Weights of a small transformer language model: 4593 steps.
MLP neurons of a small language model. Each row is named by its layer, matrix (gate and up: input weights) and neuron, and shows model dimensions 208-303. Each number is 500 + 50 x the weight over its row's rms, rounded and kept within 0 to 999. Numbers have three digits each. A neuron's up and down rows have the sign that makes its largest values positive.
After each neuron's rows, "fires on" lists the tokens most often at its 100 highest values on Wikipedia text that the model never trained on; "fires after" lists the tokens most often just before its 100 highest values on Wikipedia text that the model never trained on. A number after a token or word is its count.

L4.gate510:459467486571473462589571516440509529449461605533506520568515516466543481472506459470576475570437567486390495611511452573399496534474517453632462481404558569467475480474622483564561506509520477412509430497463486563491549521494427579411554511500474489577490550576494460446489467413489411565
L4.up510:528396501550482535470471432411496521543507486447522542491494448541465613468514484504525530541506586490476506562487500473550573548533567516493485585546462436522497572456555490525540495580481464488466400431462487459452432434421466515536433508505555470485526559464456483512461595469564530488
fires on: "000" 31, "," 25, " of" 12, "u" 12, " million" 5, " the" 4
fires after: "," 36, "%" 12, "f" 6, " of" 4

L6.gate145:563529482499478493530498485438492505542567440520428487385487575476533539407566465434506577400394432476610507484473513539506456516572510544634494598491460536436439564491584551563529489540508477555532477494547464463563493368457472512483424542474498542505485537427469574463398453489485443562
L6.up145:567482479486466504521445502454448518545514501545551553429365555462518620404575527423551543379600468510516531461533538517476529590468399596576435503426436521477486516493517554522520559538522531538463469495532482501481413468569410392523539475483432465459595463382567424571505414566502507440
fires on: "–" 32, " /" 27, ":" 22, "ó" 5, " '" 4
fires after: "3" 22, "1" 17, "2" 13, " T" 5

L4.gate524:453456559367506512600455500548544406533429457454456538494524495562502546530516470492381469435525541512557469490492542499507474480584455603499557511531506609480487469656515603455511510577535510473532440509464509481528389446484522481459484510456483411406592612417447529448565565491489509489
L4.up524:386477501464543455576464588474451473487419463559502453476473482558416566538461513506386464527565500509559517430476440575462447489434476527500475424473463543427487428508464506473522574472514570403424530516607511426541532452541477506456458529431514426424554466497524510436541539492470463573
fires on: "0" 50, "1" 25, "2" 9, "–" 4
fires after: "–" 60, " " 19, "3" 5

L7.gate296:637462548399471510540593512461474486447621559607536458512543443578436460539502440545514379473444431431541494500540569544511621503452403547474524413473459546488549457483478533459465434545506410374559518468487518429508518354542469472479510577497538503471483577433474511516548435470580528493
L7.up296:433431388576592531545375476487555529518533422524468523620481340577524525447520565506466434607568474517383506554492495380506463483463528482523516605453471516523498608471484424556570481583471581464564503522454385569520558516514487411484494508491493552534559378568557553449535519499475494459
fires on: " " 100
fires after: " September" 16, " November" 11, "," 11, " October" 9, " December" 9, " March" 9

L9.gate250:571616514414531585409466518478531497472460472515520528486397500482487463574498477429456511499524402534450458436557528563464516588553552512441494456504537483463479526548572428497496497497483534501355425508431544523388445468488548548481525588509531533479483535418492410490465511450492493396
L9.up250:563520548646471554460526487461457510584487496489583536570511455517469473483506445438469504547518521437499460556507470481545520497373604532517560478562471548448539523472453493472554516482502578403505557551457383548448437519488511410506458559443525522614539499447552416497497461526484400473
fires on: " " 35, " it" 24, " It" 14
fires after: " |" 29, "." 20, " that" 17, ";" 8

L9.gate275:518536477551557456455514479597526525505453428506454485488564472560493531486484485433503488482552536494505546509483489556495493488507544553527518537488578424488559457425525541558462481564493481547536506502474572503530470502553551415458470510436521506463482576456505499525503421518499515523
L9.up275:488439566483561552449583519495438569536402594487396497504420522570516501479505490578475473534488535595548450482441436537511505461550389493412426499509531555357437541609481561546517557426516460452431434525472544548532472414395539511524508556530565402482465478504447446453386533448442531441
fires on: "6" 20, "9" 14, "0" 11, "7" 10, "%" 9, "8" 8
fires after: "200" 19, "201" 18, "202" 15, "199" 14, "198" 10, "." 5

L6.gate626:475559520474431552508537436557525493590487411418456485563501464549464434507449521499614462494447475396482485558449526540592476565406618587531525577477527471549526444526517552507476526383465531557542484391474454544459494456465489579517516449567510499578495501490505453472566486433557517455
L6.up626:406525586567522479552561515444477579459484537471498450466535567465618571575483574508463499514441546498531450471538442586571535459554436457544442474446383520385504437550562547531527475519507382556478462520466590441501550471502494525463422440492583519489499539512510430485474487583508589542
fires on: " and" 98
fires after: "," 71, ")" 16, ")," 4, ";" 4

L10.gate453:493522502490552509382446517494470467486470427512461516524539520497509463483423556497447542578546478396467489438489433556506472464598508523499510519434620497361445539516519506473491536632463548552526458597417536520585550466508536481460539500475411481505570529406493514485450503473539489448
L10.up453:544444458513533579482394416523503502513516571489501481516525473563537492538481430518469560499499526534597555613478519489453514503492484558418494512494545417436434485404543485565443440494464439531524524460520501578525534530506535572486440555529457494412486528417502520612567491484481525497
fires on: "1" 37, "4" 17, "8" 17, "5" 8, "6" 6
fires after: " " 20, "201" 19, "189" 13, " (" 10, "202" 9, "200" 9

L9.gate147:501469594470445574506535426445507493468512454509396514451491522507445522484471494416441538503503474505549500551477513493477481565465587500509563523524480570523535554501546496524500388558460483461534456459597555475446495439649477488439469540452488445494526582572503641517619550522462475469
L9.up147:451611472555463546476448524469557574490464405449574548522544493474446557507537537433417481596471495420484572559517421500522482453517565411595515478521512531552454480521449449497534495436452440442534506546510526431476476545539534568459495448538412432519450548575471567523576520503486435451
fires on: " " 71, " Jon" 6, "ens" 4
fires after: " |" 57, " January" 10

L4.gate134:567505515555511513512514474517450492460622443447619507583444516549519501435541480452571519515586452516588515552532544582468494570437484591410583553446510543468427515566545458580420439388548479528559625477405500427434468487522513469532572533506441462520489448476543596508519435408506487519
L4.up134:584577478544570520454523587530517616435598478468531513498565469554444489574427450557498454404464620527512526416587566541474550476552520454490420466479515426569603324501508509479557584516458519455507525526519582448449468532482528454461430489540527426469431373549503517508505562513499442453
fires on: "4" 42, "5" 36, "6" 12
fires after: " " 71, "201" 4, "202" 4

L9.gate237:424554527454414454430558487392539474567435488519471412444538560554503468581481541464474483575512491427478381478468408516475502519574503444554463418562492543527561476521488588564551481462474463511560584571469425611572586544512477523440578608524577481494529467564473474467470558488525548561
L9.up237:546578471459370449507502447488526475474473577531502517535467496491584460494495485413628550496507486429542441576471490566561560584500552501414549462409486379493510537462528467560502496514512423453618478493374495552451493496512555540545502503507570564555509514484492442524518511434605479435
fires on: "202" 37, "199" 12, "201" 12, "200" 9, "196" 8
fires after: " " 87, " on" 4

L13.gate398:487493555363471558479418435495457531412437466438491546508521475403459451645525501498526506490463507410541524538426496552475511486500544463557569522513429585568468501563443507548573571503496584502459463488540431513557494517459569532519534574541511527465590499493452532443479480470540512487
L13.up398:547489563437543535557436471535470472479378534592536518583518541491474432551433540535470458473538442563522492428518442488543501520578419491474653446475473464493484556512495439468515558528481475481497520494601491428462538537517538511508501498547616591512505471438416555471433514554455497489
fires on: "1" 18, " able" 12, "0" 10, "3" 6, "2" 6, "7" 5
fires after: " " 54

L10.gate229:541536480499446523524525557468534453527453527471481395492492514561481437516531474466493446397531529531465514465489478486527502463485556416605484609496527505490505535485534548573571471471506449516486441483495581558526423490468528453542547570517507416428516610475488458489541594413504536483
L10.up229:539534457452458512586497532522595418495527486546520436511459471501566450461455535515623523510620515476554552400474445540497464403496426471504578492530442499417485416497436506567623455502542533526521527503500502603557576522512566483462437627455522472394544487437462493506555467487493529481
fires on: "==" 40, " |" 28, "===" 12, "\n" 9, " |\n" 6
fires after: ".\n\n" 41, " W" 6, " " 6, " QF" 4, "==\n" 4, "." 4

L7.gate94:542514542511471550500548519557523457510625528571526525518541523570599457541464491467585513488436440532438517597542629524540402484446478447533574531442509475537570476418464518492455443555502543512546474527455551569387514426571558518510465472582466472486549494573503540540484360548536524595
L7.up94:591500584447605486477540490489472445441588476452427483474374444428514548463464599494486490556578410434408509512528503494461510541469516457468576455495458544542450488510529431523519490541506498463542531441548430527475513529504491454580484566536494508451498538505458495569519455515500560454
fires on: " " 100
fires after: "|" 31, "WS" 8, "-" 7, "V" 6, "L" 5

L9.gate478:456510492527487425545469624457424478449419426434537469501471425497456603444462414478429425496419484494456416552476551399569444490481623501456511476532431495546485477427462586467575491398459406567570498425429506550539520478468546432439577531518545523473435458408507500469523536503617457486
L9.up478:496448501520518527497512459548483559514488368519554482437540492605535538513532586456470445427490442389552448617491545460566480479532541396580477534602476487520519469450526562430486509507545536596523424489484460543488470502457522507433431543559479422552588515534615574533519466542452462402
fires on: "9" 15, "0" 15, "8" 9, "4" 8, "3" 8, "1" 7
fires after: "201" 15, "197" 11, "196" 9, "199" 7, "200" 5, "202" 5

L4.gate85:521521454459547491434493462427428444472367447392523494430441517503437494577487477500496540467492481544502473410582529483542536494457531517436508457425526460456516526434544493506575451443544566490514457487591504503502542474458530341518466551507480414502463518447379568514491512416525513594
L4.up85:591386497471387576491498500481505503450533439520479418486480534548455436495519458447419513499525519571665527586454540425463507421443606530485525522568471511418551519499496528419446453519442459491464604410472548471470488539479521533556400507557491413514558550384540423497515437557513434466
fires on: " |" 89, "." 11
fires after: "0" 38, "1" 30, "2" 19, "3" 6, "4" 6

L7.gate331:572506496526473436396457422540527541536462516484499515394558477490466453479364495473451468516561524557547449473476470482542460551418536462503484494464536472497504526467616462551495368545499471444487494447435387600514576517501497474486543513494484513512538537482509517466542459537525443417
L7.up331:605507572514478463514522484512486505517436603571497495531485505516465529486529542460556471565502514484448451508519407592510437469600461561364539483474542496542550516486498514521490528499524405520571488518501488550447535521567476470428530594513511442495443510583486560435538539489569371506
fires on: "201" 44, "200" 32, "202" 10, "-" 9, "197" 4
fires after: " " 73, " (" 11, "\"\n" 5, "–" 4

L6.gate50:593479497519469452585527439442445472522496499508379466416561426597422510499447436506505603417545488602474488541421504489422440468573517497466516541454540612483561480490507523554491530532471423527456537503532434480611489544572478390481549450507510427575535474503534491537384501483483509456
L6.up50:622487547465469418610468541556495521462554570481449563523473441497591516538535566519495492424498561481436465534524504436482544545536456556518569519468541469493558520427483606443517509478453473495479448526507510458508515570519495525509573646413606489487493494491528467500451421452527447458
fires on: "0" 23, "2" 20, "4" 19, "8" 10, "7" 7, "1" 7
fires after: "201" 27, "202" 22, "200" 16, "199" 7, "196" 5, "198" 4

L4.gate138:574517572457531474448590493491459508548552450632460462351521551416432460509553485496502387357474477561496521522525500544556458516444519498444505471559415464567455555554498441520452483516577428528424515505578474541518534548496428461533479509640506518485542531485440625474549418560504573489
L4.up138:530568449452505591479478507501481528546554395460561452513524519426499543542411585518587548530499425486550442549485563569571523424392440456526565397532461491516519471508461519433522434493469500585524503487461533481499498520553420516491473555545464529494458531564415473517404476477470451498
fires on: " " 100
fires after: " |" 71, ";" 14, "|" 13

L10.gate469:519513446431522522570437525497599506406510433563530576515459500505439376510506435465537521505520384470512533496495556486475467514465554500530427439425519601409537441464441489495511351584464519444474484390554444514493583501515531468550458501561441512450503496380528568477515567465557542482
L10.up469:524583502411500482467494492481442530456591425486478473445547528468562412469445535398488444588575407382508531557501541559532490502507583487515508497607505497518411523444474452520487463560416562573499539524491436458421513510568550501456466493573436505440485542429496504500464436520542489483
fires on: " " 100
fires after: ";" 26, "-" 25, " |" 17, "," 12

L4.gate35:638717523484494568547527490469497536503489474540452452551526438472545432531522490412470370487498387538499429551529529504473495499491448510500537463559476441421434457567500469493471521532482535435456472553460539485527517537480560566504587500528592513493512524572395460470517423565559621433
L4.up35:474498508592543533569530504483614562450525451586414632515530548486435507495478607493470522498567485457519528612507483536539540510572458381471466458544377451473486522423489391548542524539483559444452411573486538434498544543509469434500415525405516501523456423566472598524557535437530525500
fires on: " " 42, " |" 29, " (" 6, "19" 4
fires after: " |" 39, " " 38, "-" 4

L7.gate392:525520514538485410445462450514457570458436500434577423510455507616471487528464392439519518441517481583493490485439540437471418518539469552440516577530595522523526549534472530449419464432516572650553519489458464469492556441525558504426641538473573463567561477495459477508470513468575595553
L7.up392:458479506500506504470514514469437480470480506594545505532602407430441413598556558476499440473468442390534463477477527519469627533431446463384398496440413486437552504514562542523572536510478392451534440412527525491565406535497605429541398619421556555455597475550552527592510366416549486501
fires on: "0" 97
fires after: "201" 21, "199" 14, "198" 13, "195" 10, "202" 10, "196" 7

L7.gate52:530526517471443545411518429449472493472484478448531487537505488571436528572555543511489523479522410552393451486467532470513476536432498480426496503480523487542378519519476434526462452506538453474562527519488453592526489519498491455499489514463565540499491547484500576524400515536528565529
L7.up52:563515459476544546567626520569514496391494407460490516464511421458458438486458525503566440551566490438416544519496526561472485520484504420569548481501429513514490500384436581516475492559409548518496457468523464419473572504531524462496449572534595513477475522583569534635529513519547525490
fires on: " " 100
fires after: "|" 36, " the" 13, " August" 11, "," 10, " December" 4

L13.gate622:541570478506411544557480461511529576544523631496546489449529534569552595518385476562504460474584494533477580511516489423535535549480395537428567499467447555478457526526535541475519494592472429456475466586513545457500501417495415508422422513560557565623515637459428442540488590448433501454
L13.up622:539519486408520473556532465473450504517493540472458426425454551508511458538537419431559514484562504461514514523501462433471545623499511581492465519496402505482575477412503441526518471474489523588550497533518461434590537439531478643469439425603459592503532454551432352516482518468478506430
fires on: "199" 30, "200" 18, "201" 14, "202" 7, "198" 6, " " 4
fires after: " " 70, "–" 11, " (" 5

L6.gate599:552527562489519567502513500539425591464451513527568561450554482505593518486532487574546478526551568567464529546512601474502441454582545457483527596479535565551395533440496572372494580511486577604532495542478440440463566563564485492475583437496381480429478420506534557518518420518583477504
L6.up599:544542472600519487455495494524535521472527593556513473511552502551564644566545479506592550465476583505544504399495416480485504499535442546455567447551464491453497455428456608414459454561397457545548536549555576471468468499509619560472542560546533482477445450567487432596455553525506471494
fires on: "4" 35, "8" 11, "5" 11, "7" 10, "9" 6
fires after: " " 43, " (" 13, "-" 8, "." 6

L4.gate239:494526608613538491492385525466451567470572469507527496501474509397592474556522482408485502490515467453464501490535552555458395467553487534574532444494496530481460388479556452503458545561443480497524476544496490428494530537442467512523549512502441523462442511519475577574496504479540449450
L4.up239:504513447560544455448496422471546529605509485603415422533491537436499476472619511528541546522433410458392519557483480456499546525456459482418546464478477468453351551584487493491473557502455481443519450554433412572471409481481514478484547382507477569438501652481529404541489410410503518402
fires on: " " 96
fires after: " |" 18, "," 16, ":" 16, " was" 12, " were" 11, "." 5

L14.gate179:462511454466546510513441536425519508405578479603514494497518542476495437523508445436409489462522499478487523470544586471528514516568541426435595472588470564544419530522548516501448549531500468443493433491516404452517469453513454516502465521575558557401437529419415609470365522472488569502
L14.up179:578558521565476568648443523431532485452581585430482486462462522493569550377563511531445443567490496529450407522572477479483514430532471566514442539480489488454486517506499568545427489421525539512509505569540585488492566491529486600469473557508462432535560482444535470442521493533491519560
fires on: "–" 29, "202" 18, " " 11, "201" 9, "200" 5
fires after: " " 43, "2" 10, "3" 8, "1" 6, "." 5, "város" 4

L15.gate2:535517460452510548534674470481421419568556525488509483497540475488455407481609486512488398530496479426538425557539487497481521438514497535486556414448500564501495498503505550484492477482550424572502582495543496451442500420462560575524427536464475496516497497564557494533512486416463512491
L15.up2:497552503498456543552500548498444392448481589506477568469488444498433559541490548456477488415465533491484481554551555566548559529484519475504483489477567520474563541504492554538544399558463462512457378501459580508561562563575590437484518493458469453480491434550434613407536491497586501575
fires on: " |" 30, " " 14, "-" 13, ";" 12, "város" 4, "kes" 4
fires after: "0" 18, ")\n" 11, "\n" 9, "'\n" 7, " " 5, "1" 5

L15.gate35:474507573414512477579572510473537629517536527475441532515545568460535509600493475465469475415485518493496510474519529481547575509474540479473589595496480559544486565648448492445479475515455551512508499505543584446548437452515493501548592541535512547513540448439545489464491468558570413440
L15.up35:446584440479478475484462391540600573569512500554574500479596543592503514461517531614532493472519525562486506503553492480503563426503422502479609526527478515461478527432479486471463499471473419642504549464423552449401496439472502556430510433420628499617548493513456532492418537537448563459
fires on: "1" 25, "0" 22, "2" 16, " |" 16, "3" 6
fires after: " " 72

L4.gate476:536588547484518482499451448438440431517543443537580396559465537436506495459496466512544512445513369450543554510566499473484505460545465534565450602533537507509535498443440569483496586498567438541493546467500484581458490563398592464555490496533555461648431518504578538437537587536468491426
L4.up476:536588463497551544495384493457485561564586458598575532466429524485466466583468527505493589455553505412502494472482508498494552441416468560500587585537541457515589485493522522517468531511534599604452450539511448472488505596532596520554490633512522472507452535421538488527460533518430469438
fires on: " |\n" 88
fires after: " " 63, "11" 4, " —" 4, "0" 4

L7.gate393:480552483565496548531520589506518479437480534574392408455491495403461560567508581489525461430556429405525509527525523396457497522496528465495424514551422506472535578482469456446429569484450559500564457440533462583431522447578495487549527517404466482523494512419539445508470537521497549525
L7.up393:507441462515558579433399513494569562480467559465516524480438461493507546490500389369474488604443455494481475537534535537494490502433561542505533436518507472460410476453592498509451498486480446560586394504446583560465441583538426492438541520504444532469504501547468421542497488504413471543
fires on: " " 49, " |" 18, " Gu" 6, " (" 5, " C" 4
fires after: " |" 43, " %" 7, "|" 6

L14.gate221:518562494561484558521486330529424523529521469530499490406522511631611501441407459480533463478508493464503511471525523474455374487509525568520599511462549397439471481461477501443527509551482411537488420476547561483518497480544477506417608515485512537558492497545463503551530480480451571455
L14.up221:437373482423418513492548476406474517434369580534489453513544595496582534490473548562535426563542575490579561523520493518554484455525461501454542452564498420484556521521553467402480482524507506434436505460483443504447522538531463451637502535503488540428510501464534440484542447542520512565
fires on: " " 33, "201" 15, "–" 12, "199" 10, "\n" 7, "200" 7
fires after: " " 32, "|" 18, " |" 9, "7" 9, "8" 4

L4.gate484:469542453576459468469553454460456594478514476486486419467527474463496502604609549504381491601511455436459461541466569552563492533482453430497578481477522455487508482557524490409494515560576554556497579545554544513461433483487443519446431547504443472545496445436487483476501575551494461512
L4.up484:503497542539377358432585610517473563445513553441445570473537422568472484567507524446470519505431520529516557604537503505520483521586502460517406489481500473436524524521503538496569445440458432493444483535548439561542463518550508451487481501382481519480531465516526444484463559563627566520
fires on: " " 53, " |" 33, " (" 6
fires after: " |" 35, " and" 12, "0" 5, " " 4, "." 4, " to" 4

L6.gate206:453579480505487453385531502502542559426629534444525514604542438457462494453488452529553553496446498491433545502507546506475494507617509505630541498471496609475521540561574518482592501504544541473515503503470523543484498403345483449439444552476443585518469507489527433431374466451579528373
L6.up206:550522545523570483528540532458448465446501522573489563483455572549538582532596485501524558514595475519524491478574597542442436492512482545613575463531472531481448537595498509387525497450542612467534514461513545578512494528485538494551505574503471434548515598448630514565475475502510480490
fires on: " It" 49, "It" 11, " mel" 9, " it" 8, "N" 5
fires after: "." 48, ".\n\n" 8

L9.gate620:518456582537483528443609403420498558507569528486546489467510519567483506529555554560504525572485500457530435513495477510530541516461458496499569455531445498549506505503527531509464432536477484540542390488431514472388512538575562534510509573497533490437501545536448517536516585548471443489
L9.up620:448534532509449458492430498478457470391542477509367436477474505473596503493489430451502575614510560520518486564583548436463486495484510548527473494476574538527456630555510430445558433487482493510519531441484513544530474556530440432549531480431484441436381479517424490552516571510453503528
fires on: " " 82, " New" 6
fires after: " |" 39, " of" 9, " " 9, " over" 6, ":" 6, " than" 6

L6.gate439:518425514426394495451560543497477406490454395447407529434482548450534448565436522497571395523452534411523432519542565477502495502498508501577541497500467556485461534469464521552490540512486447481560548510503461650523504525504530392522487408459478418521496455496560518496587462465510583441
L6.up439:539469503497484464519499529567551543494461487450505565529490586409511530537440542453485494549376444461506477512465423542511529474442424474609581558465553575514507543477519521574480444503494523540439461493476527527523532541540477499419454577432380437470510555491522517574492541486414542433
fires on: " " 81, "." 15
fires after: "|" 72, "0" 15, " |" 5

L4.gate126:469472491504476544508429565436366462497449395418492539511537554478495468551492394497562417401459418462581433523529469526535527454496365524532485460531417527501632485503539542436455575531538510532490542479547583461478454559443521452500574484619510536404569556472523478453475465473506568452
L4.up126:437490541498541447574512571549466526399405500516496507529464487482508562488513549547445585467455609595504480485453489532569428542502510615513553486485469545417620433497541490534431458461469543475454445477455549406460539517523549587475446472548443624477500524528444413522470552497494455535
fires on: "1" 56, "3" 16, "4" 6
fires after: " " 63, "–" 10

L13.gate483:519369546469430580479489462425424508579499460575493455461543587503550411461427474450455440506470462495486519510441507447525430442426482586547554579570450505497518504576561503497434473404447502486458447447456469373447506532508572486524488435488601459541491503472561531529627536506448462472
L13.up483:480569477560515452541540552489474506453467474389533526410455543504500551496527512505409463552583465583486392465467381479487479536401551542449457529507541531542475496388514516551511530507507499511431492455484513506447397553468562512484483512476514463528513453492640461557485487481434566461
fires on: " none" 24, " —" 10, "%" 10, " -" 7, " " 6, " QF" 4
fires after: " |" 53, "." 15, "," 5, " " 4

L6.gate0:452485414521454525486498504564503459432527552504550453474535547422467561431495487524502428534485483428497470458602643482481489418472467481504597462502523486427510446537626462564467440530539384513494498527440430355565443409454486544522563563491425495574561580487400502484475443570596462471
L6.up0:530557472555495454555496497511518468544498541429504501450605515533528503524588540426566418380437575439551492521496550553536529470579465414475538499494547514512527466441459431476507481453493453500484402544543493480484508523511513438540530494404461543495472485526511450503560529467498499433
fires on: " |" 50, "|" 44, ":" 5
fires after: "\n" 23, " |\n" 14, " " 11, " Party" 8, " Turnout" 5

L4.gate157:559535557331556509529492508452494461515550483552431512548534481479560445501506496532454564457526493442558505447524487533409458515538597490498494540550452494506504534520552605503571560487485465544401509505605526516455630448523524514419529431601483522490451521478522565428473391543536466447
L4.up157:475497461519431495469517496524471596527488535480496525441444455459501500400445626514437524529534551611514538536460438554481406481448475469478541423437476529477566504472542530537497489525415472487428529495536530544486676459580598438499542485454512473477474567522496496474478569461438467405
fires on: "9" 16, "8" 15, "44" 9, "6" 6, "34" 5, "365" 5
fires after: "." 32, "9" 9, "46" 5, "001" 5, "," 4

L4.gate371:526524492487505516478452453512505448474575485544494482477478534514499500485478533413529542486525332468510472505526519463642441506522587484468488576458419429468366515474548506539488461489528458518484519460475500503525498468515645509538528532565503476476500547448511486428517475539518476574
L4.up371:461496590549478523458459476489509481454440511480519483461420550502406508437471566504590497518514409506515502512499476453454474514441498400536486545521430473460353518378534507520461519478594428482514586485507475467468506408507507408557446585597451389396490568455555526492523457536537480588
fires on: "197" 25, "201" 25, " " 9, " Party" 8, " TBA" 7, "196" 6
fires after: " " 34, " (" 29, " |" 11, " until" 9, "|" 4

L4.gate165:461482513518518503466484426442411458660479586566471472429469449467413533522584480505500544428546511460463546525476534412434581642423492472475549436505509599499511532420557554469553427525587528426514487506520542515547466583557539541510540565465518545538566567514468501526452482399518497590
L4.up165:447503439419436602529427451470508425564491531589506429441476518591473417393536385484407573527506559497533504563472547545492517466453490513492514425517556436559490551402468438486526429618468538520550496487528409418568446583484483590486443590527457490484495495472436523436448481479445404523
fires on: ";" 100
fires after: "1" 23, "0" 22, " Ret" 9, "2" 6, "3" 5

L6.gate513:457450503498578507479544482412405575481438496486472445503463461490550569491419544465544536477523485413504483532461447582469524482470547534502477486515475420513594408537492588502466486490463464444567482421453557552510475453609533445471518448485469469428510496454407560516558472453545546479
L6.up513:455452528549481547550503465492591475484511485479483465520528443537528400615452592479422420439564542506539572589402480522405473518567591500502488421575575498385509519495564583492553500465424498397537426476543485425605513393531460507460482370520550341468495556540554505514485490547503506577
fires on: "1" 20, "6" 20, "0" 18, "2" 12, "5" 10, "3" 9
fires after: "200" 14, "198" 11, "199" 11, "201" 9, "197" 8, "196" 7

L13.gate3:407633544479457527545505445550496414469504560543510456458503452529505501533534496518527459391546460512524548466527516531468535536541556558579607495526553575467507459518471449534449437484506476478512335539531469523384458407548472501486563599509518516484461510552493525515475480491552583482
L13.up3:562432468563469534405451481552456458513537569488519435476531455592540503450592540562478405517497510591494472588485512517436480474485560473542500628498520516455593497494523544544601458609469485503544448545519544589452565422468520514427521527578583465538445470513505448608592450595441448504
fires on: " " 85, "–" 10, "-" 4
fires after: "-" 23, "|" 20, "," 9, " –" 5, " to" 4, " December" 4

L4.gate198:529510597570473533589476363417515586547554586518504505509518510564474445528496507512474434441512491410396472504512526446540520498498507586504523476607553482487501533498530471529467494546450444469479472436499416494477548553533535412495488525537567545535488610461465496565455536526496544486
L4.up198:453483581527534495467447528528535543436512528521491506510649550469511514505475557470512580495613425443532529600586517500554541419502461462369416490473465494461435572506530528483514558465546476540466411521502452511445458457501471457583500434496473544494631464384490522457465607417516495469
fires on: " " 93
fires after: " |" 41, "|" 15, "," 7, " of" 5, " and" 5

L7.gate89:528432514412499446466480484426632468481427511426502557469550571490548588507546556587461535449453469561575507458540481548554522571477505505553500534618536513509428520418464591508428609526576458448457485407420519540558505528434414393484483484528493488563449440366565464470497480479521536523
L7.up89:516502401451516468483476472426508439573555502482500532419470593515566484554568544408597576494555576524547483511519382524510483530536401496579473512613485561558525475513526496532341500456484521589515575509461409530570483430559491568487423511535496414454555446481474455544616502402528488528
fires on: "195" 40, " building" 10, " World" 7, " House" 5, "198" 4
fires after: " " 37, " the" 26, " (" 10, " The" 7

L6.gate593:448503480499513525522572515464523566343529518530523461539495549420488517519544459509469457599505557408516476502541466505528510482455595440556528405524458577387495541587482557488489474563545452543505464405574569448570520516542591468567516399529495543565528441435463478409482563479596408425
L6.up593:542437465485577533442488537440537512492464533462490502513593477451517489516517520528564488484469622500481489528526458390585562509537538472517496546469435531576446487486558500515484552523541515514485473391444466476467471385445469439561471449527565468485554611432479632502462472544524503517
fires on: " of" 79, " among" 5, " the" 4
fires after: " one" 35, " number" 8, " some" 6, " group" 5, "." 4, " of" 4

L2.gate266:508526459410501581426545474487437515508494510543446551593490515423486507498430493571546536515506542518458478555391470552500567495591481407577566461436530624568508537491531525459633498434487465452492555464511482546525528459545557468327547518449521520535507508450418576552511479431512505507
L2.up266:522517395495417548464505555534452514435447550559448614543486522444444583482494563467497548617532516511473569531382460564489489409485552398521561558509502462548550529533410513482574548491431404540524532472449367504504513469573475550457530584436498538461534496443478516441508504439472487476
fires on: ":" 100
fires after: "3" 25, "4" 13, "15" 10, "7" 7, "1" 7, "2" 5